Weights of a small transformer language model.
Size: 9 layers, width 704, 11 heads of 64, MLP 1856 SwiGLU, vocabulary 8192, 64.7M parameters.
Architecture: RMSNorm before each block, rotary positions, no biases in attention or MLP, untied embeddings.
Training: a variant of Adam for these matrices, 903M tokens.
MLP neurons of a small language model. Each row is named by its layer, matrix (gate and up: input weights; down: output weights) and neuron, and shows model dimensions 512-639. Each number is 128 + 24 x the weight over its row's rms, rounded and kept within 0 to 255. Numbers have three digits each. A neuron's up and down rows have the sign that makes its largest values positive.
After each neuron's rows, "fires after" lists the tokens most often just before its 100 highest values on Wikipedia text that the model never trained on.

L3.gate974:173115127148114111121107095108104105113148128138154156149179125131185147163126102133138107147128111130132142101131124100134158168108161106119097108145152135135142152142151154137118132149151139078148110125137114180119140160111139134103131140107107146118071083107114112125152135151109175101141118149158110133109119118093146123107127144114145122127097138137138174102116119107138132135139
L3.up974:174101105157125115092138064160093149181185169119146160123168144129137187088132152153100113100150152121116096132122114126127107101148156124117067128120148143152129124122152102132150150118174117140121084137096140101110137143074145118095120104080124149113147137129143138129136148107133100099121107109148183105125117108096156156120106158136111085107198156123090147143123108114116099106078
L3.down974:109125139124134153134147122143133122125091155121140057096129097127142119137113117143122129117123116112099136144124190156147113105139105157125098121150149173130085102142112138101097116142141156078109106144146154112087172099097151089132131135090139136083141116116161096111146126123123108093104111111076116114128105168172109109127109115137124143095145106097145149129117110080164104098097
fires after: "s", "S", " A", "'", "tra", " or"

L3.gate414:118106151154123141107101094103119137144124123120129130095127098118132101134144083153123117123121145146148159127115081101106142117115106129097110111144147083118107119148162166140102150126152130124132110094148123148079130092092108154092166159175110131119095123116153107134109108151140112150132109178158129130177113105114162164188084150088139133160084165094151119119183143113166149129133
L3.up414:131109140157126124118134129132103083127112126155145157082138101170179070164137123151143132125136135132121083143127161112127135152084134106132168131112135119150134117095119120134143122106084142122120127144110191137105151117167069140104137139135109127131137155088152118111149148188104148132104122139121131157099099128117124150120075159112101217109106148160105140086081100162130185120142
L3.down414:146141090173153155099091141176132126154165173158168167128116107145154070119152160093072144122124140160120146148116122112171144103114163116126129155084085102080131133097159150132145128121168172126092158113134099123118130123162093150149121131124093132113154149122136140086184123131106129152155138123128124163136139116156127124123152107081111121136105107129136153135172119107140160142114
fires after: " S", " Sa", " Ka", "a", " Ma"

L3.gate773:134129118127082125107081129137123133081175147104111152142150128111121144130100180143150142137119125145135161115125155156087109126098158126095065093135156147154152160116139122106117146160114127119112146110146118151125137099159116145144111126160153126091115130067117103109095138114125120143112142146147105152125151144127132149110108088133132123158126159111165116090147155160119103113140
L3.up773:070167164113143115079137139118051097153149106145135168099102102130086135134087146139146149124099138147107131140091087120104135115135147152098123139154086106112162176130187125135130112147153138139106116112148151140110128165152172083127122117106125142140139102107112103137131164095108135130134149117123147166121097160093142111122140127122145095133122132078150129128108113100112099159166
L3.down773:116099179171122106096122159122086141150120125092166095180099141102133129176158148224084108097115137155104115139128121120134101146118120114161125124177131093155166120121151120158178139106118118067140149093120088072146121118141103110086105169151098118152146156122128127126127127085135122150114110170121111111134084172150148128119079150126129151112131086133118102128125116105103172093122
fires after: "s", " CD"

L5.gate324:111170101182155143109100104111119158102139142119085165124158103133132152134095158144136097128128146144151139117099128118145141139147152141118112087131106175103125161145153191133174152114126096123154164125116132172147125101105139174142131113143126147090104144122167083144164166142125146117084163153159089111108118171087114108129093122150137084118168146125189129123151122150153077132117
L5.up324:132093109076105136118145111101162107145177103131124073147156108131137145119121117093139136163146091133127074107120144095123154146089104160165148155135154136128079115127122139164140159113094108084101115127152124137154153144086136126146105138134168090171131181112155145155163111126114159087146149116080098107121155109165105158141136143098159181153128168169137108118108151135143149150139
L5.down324:171190132137115145124120128121136108129142126123162182148135126102140148157126117092158112198134139115113126171128096127121112118093196113120125105163142103160108144136109098113078104159117113125124112153140108153073089121176091087176148131164140129153139127106152113098111131113109081122137100149164089137153100147164122123133117126160096120194095152143147127158127087105113144141121
fires after: " ", " G"

L3.gate565:114140141112113116179119148156121144110131105152104109137136158161119133153082122107145119086087100092102125125155125131089166099112103153107119159155148127127170121135155112144111151135128144167141107146103155123113141106149113110164161138155167126124126117120176104125140134174150114137098146135144087137113112171148141162139100165134112140138090108116161154085116144134089142100149
L3.up565:112119099117126107117112118134110141097102127116113132145184145106073146114111132140109135160152138106131122122148173131123143108127087116128107119143127108106175132136120132124143114079078136173155157111068127113161134130119137143102128130112107097144124110163123124104129125151117159117153129156115145133143116123111161121137123118078116111113098083132135123183154142103097145122139
L3.down565:178136072131103130115130167148103137140107075155079120145131153151165166155186103189115133100114128134127138179096165124166130138140111117113156119113140152150095165112107131078137127123135137159145126154151123143178121152139141116117108125161114149116160110097143086140092144147148155132171130155103178094101121117116147105119146154081152095125106096134106114154101149123122144185138
fires after: "9"

L5.gate472:157110136161113079160132118128143109137150159124106084171073122119154173132125166181105100123149107120112183120165134143096170124124151140089139127152144172146127121120107113114155109105154145117134131143154104146169108121063124160061119140154100136137151124077135123144113156117128148132105141114116160066073108134171110177165133133164117114117174162111125131147144142110172145132133
L5.up472:132122098111094148112099136112127127114146101123122083153136106105137148079135159108142155097116093057114092091148158141139146158148176091122132083144107158145087159105132111104127136061096144103137129097179108151151125143142151115160132139124156107146145136104132156167141129111113136185113164130127157150125120131091104138123132152162161153109111128124128130171122095116125106143137
L5.down472:130121100144144135100113132120131119124119139132134128172120109094130173137128101137143164099130113131109139151137150167118141157093155109148125125132121131138152132146101108117114107130129117085128074144138121164154136121098132181167139100130132103086115146132152108137110118136121147133169110152153113144175110129157093166052090134178122150125137124103153119132092139125116126160118
fires after: ".", " as", " L", " (", " U", " K"

L5.gate1470:098109089136143161126067139131136106114138146122117139131137135122144129155157138124151126147157157140103124081103090142130147139128145115132091162095082142141127129146126129124129129147162178126120147121140097121074131160127109105114119164119150115128139137098130132136116125111168137129125096137123126130140092124151127109144106143108118177113100158136137136118157114094164083121120
L5.up1470:143126131111106140154137116089100108116148104137119140103102114064151133112116161165095132138126154126126111147132167109120144133141118150140088111149116153136105146151148046141146116134129127144141140106095132121166134100134134122144185117134095133127114115147155099080136142195114128140145135117165129169154139155132143124132113143160143144105100103088177139161147163141134114114128
L5.down1470:101111165134125111134148069106184112120123148160091130114074120137069129082139141108151130128117135164121119133159115144110155125156115097106102160121133159111087151120117097170121117132127177072119119138097140119108144157097100139121155122115130109140127128136120149084151126153106142171059131113154125110157099166143145136133131164118130137142114103125121122130105144128142140094125
fires after: ".", " John", " Robert", " William"

L5.gate401:144113117126117098134110115107144117123188092131135092129130094109151120111080074115117127133152152127138150116127144151110108073137145109136090104147150116146112158114118131142117154112139182084155122127133121157105116143101134128135114116154143163145134153112134126125117136118156125141109127126130144111117139128121139152159097176108132173103147154124168120148160134137123092142168
L5.up401:107134176123125147156097156180073174118136116139118139148133094138168115128084135124141144133104093122113091097094170180140122132122110119086082153112130111105139124120156126115131088099101156125155133145131141113111123105139097135158117143152106175153150122127120132089070141114146142109073132104153150120119137109097128122147124123105154151098152184123115106154159158132114145138104
L5.down401:103130167093128136097143144137137138120133124130080139108149111096114089078119087115125121148148121113120110125131130110109163130142146144114121109146107147148124124134130135167122106116149191118096145147107165167125140094103110122133103099133101152145151123139130143120151109134104153131144127094139119129092118148160122128154143177099113118120092146149092109119119143137156127102115
fires after: "0", "1", "2", " known", " |"

L5.gate1318:119120107103124133093135109103102157095084140109098139100138102106133120093103156125142124083142137141182122119097123100110111102072149084108104182123166157129105125141078117127170130112131107138106128126109109133105111169127158115142114123174096140118068097122112170124158129113132154121095093142123115146086140120157137145146166104119142080137142171179132130136116132145131126162134
L5.up1318:121148122101159135104115119093109114113153153139109133119095084142120117106128136108098127133188078151121174125114134135144070076163146119128191148130122101156130154162138094134143136098139093165116152133145145160146081137167137101150124081153110104139160113135162154135145109091121102118142138108109122151166129174128149139130117140172135131095117156118137111116132117111112150145134
L5.down1318:136163111173151100131147101154134113074143092125122116134154107084139159079149112106124115122165131107116107118097129122094088112152123139135166118115132105171112148117107149134119136146140112129125107137146126140079074148149182136133135123114158109116084114118129188155114128125139135168112098104160100144146117157119146098158172158144127101142125136087108097132126106136121123145091
fires after: ".", "2", "7", "bound", " assist", ")"

L5.gate422:155119112146094126141129148143126117150115110128175113127113102129127106144137117121120142145102134164123126118121151128122115131116114159134101113120120142109106184119092104127162111116180146075140078160110112149163118114137184148130151149126145139151112163113126139105099115128093135115110140141129149137144129094117095134140121125138127125151080103132126135149158120120143110154124
L5.up422:132126127139137161114114132117094137170121120135093087134095119074094133089150132107139150148107158130136107151097120101142102168136138114124171150140139156163093095114173110155145124130139118098122152084131116106114112137144099123154150153090155104086103088101115143124152157164151093132130147120102158163108093118141122112126112128098153127102139083130106121153146076069177123133095
L5.down422:192113140151140122125142099113129135157125122153091135155147154133103094126120170126135155143090135160141097171131134162123135130122115149132166116113141141181151155114130147147130128155120150113142139173100156139130172174087140116126164114143160120149109135107146124139120142105138115090145133107138121154123133121131141106090130133158095099150164126118105117151148145119090172143174
fires after: "2", "1", "'", " in"

L3.gate411:116145152127108133112090132107140140078173169132136141155165095132132152139111145137121118141107132145134122110138172181095108128072127089095137116130150137109098141150162145123139162145133129160148142125119110148123091114163107139146135112123104104108137130106112127060117105153168159168092099177124102106136113115085151104151110133131118134084122107094141127106128104092156142118158
L3.up411:117149181103155151149110095090152090108141175129147149102122112120115124115135104117086102132144112124096093132149105122090109166169123101112117147142136124122088109119157132100110112113129108180135144125144091139151066134079119118115095119140120124104143117134102109141216109129141138091136150193091144125080156110105098136132129122132081130114112086100118135129127110131133171113131
L3.down411:111123144151129085103153098118144110134120129157077115091090135138164137187097171112134148122146118148082127185136098144129121117161105135135119152137171114122072092152071096151141124122102154120147119130121104129159141119092167102160119126116127149114103182159160170164122170133110117150136094144143113096133123108116122163152097127167114153137137169126152141167106141127153123106112
fires after: ".", "As", " Ar", " as"

L3.gate1064:133100142097107106137137113125109158127170127134159125125145089102153162130161122118138126141106153139113130095076159153129146123109117153124175139160127151136130124117153161101133165120176097128129152142120114134085151154149116114181126148132119093137128128105124110158159123127164172128105136109156126165159138157122114091097143177127054128122138119180115115098091136114130122104113
L3.up1064:136198084129095155149136144130135142136128062173086112113108106145143153181133121079072115122129104125109098157134100125132104171129107147096093140108135157146134112142125130159138144156101138097141164143119118129144097123120135123131106121085129110129122135107100132100167104098125106122103118141136089154132105132073145159106106108111140113109139129174131168125141141156130110155118
L3.down1064:116152143123147095111172128144139140171142127130088128134174113139163147132110109087112092106115135107156143147116180131119120180109111148171154142130124133186184108151147160166147093136122129098100166058118123141169114093152109155139131117146119128112106141062153157100136146156146151114082152195146181073078120180154133138134117137143116155092111090124179139118206150148120154127167
fires after: " one", "te", " O", "9", "3", " Bo"

L5.gate1566:120149088152134104104136157087122133141136163149166103130169076128121156139124099116135083119154172135129114131078106136164117179171147152122120105124105087105127135119121134126110116130143170176151133099189126113086128148106122127131164126148143163100169174082117097112124135081084105151130120159163108113158142124124197140123127167138126112110116118117116126087130118154141162119120
L5.up1566:118106127150110109110126138107121123183130128063145128095096134160150096140149109103132159140141163114143173119112159127112093156121135122180084132171128109155103124136108131144168153153155122115119140134142122151136121127122142109096129150071121121117141141105118133112167091117126121144120099158115183111093102167113139113157117183109120184098141120120123116125136123111166132162114
L5.down1566:087161096131150110099127128136141124140152100123110124116121128093134087112142121149097150095137128119143081115174103150149109132098139164123185116089146126128146148124114116116148115078151122138185115125117158148119109087103114115129097163110142154134149130177097142144097134129129110138086206153109170127118120125165138116121123167171168121133075106121099127122170164167082123176118
fires after: "0", "9", " S", "s", " a"

L3.gate1418:140109111115120132139101143179093113168129117161110133118123114180151096146151125095093136126128109127131152131143100128126152115126136121151123151133131161142180162132107105116136116133145167133095094144142130139120137143127113148175131105139117158110121130111140159135125144129131143157131099107160139136128122150150147111126080116144124178119110143124148151121128136119166141121070
L3.up1418:108134132116117090120122159136134150100151102113159090151139112104123142131165125121139144122118126103115114111135120161164191152126086081125166136117150141079112099108135126139079118139123114120133112088108156096130150130121122140110133131123093140140159103132151128096095084157123121148165097172140091128136147111118136152110093123142094141095130110135127155164094146155131139111120
L3.down1418:144101126100166134157119144087087114163128120128118107116105105135151127142144164135080145132105063107111116118096088133149118094132082128076104121136119132149105112151151118151125123125171112137159113138134161112127106088093132100124154134150119148139167092174143107151135149160137099161110118128142157134128143079098153120115125120150184172153133084117110096122156162130145103116128
fires after: " de", " De", " Da", " Good", " Se", " To"

L5.gate1677:085159135104120110111136097111181071171105138147113145151134059160122150126121173163158134172133139143110139081107137086113169154132125119110129126114096165145132134123122127120087130135155122138106129119132109143098146119093103146165110115145165134100141128132116131090116135133126112156072123119126109156116109149108149114161138127121124106101114122104157140133138144106145091123133
L5.up1677:098113132084156152124089108127110141132126124111164123103134138158105168152101119103165141081158133079140153128121140157108135139117132157150144108173149120144118160124157103106130088170172114161159109124107178138132153089148114119157137158156143124084135102124092158139117108106103201170157161143161116134145186118184142098132115112094139124095116140174123118093154117113109089157109
L5.down1677:127171146173138099162127136178137183170135119124134085132098120092103143140100117151123107132153098159167105082132142115109131115150115122131106154145128117125163128116062130113151126109144120123161139132142098123163100103174159163106139086091187141116149136127144113127138117120119137115094132124093110101135177112102116078130140094155142105088102156112131101139129084163108125136141
fires after: " ", " of", "t", " On"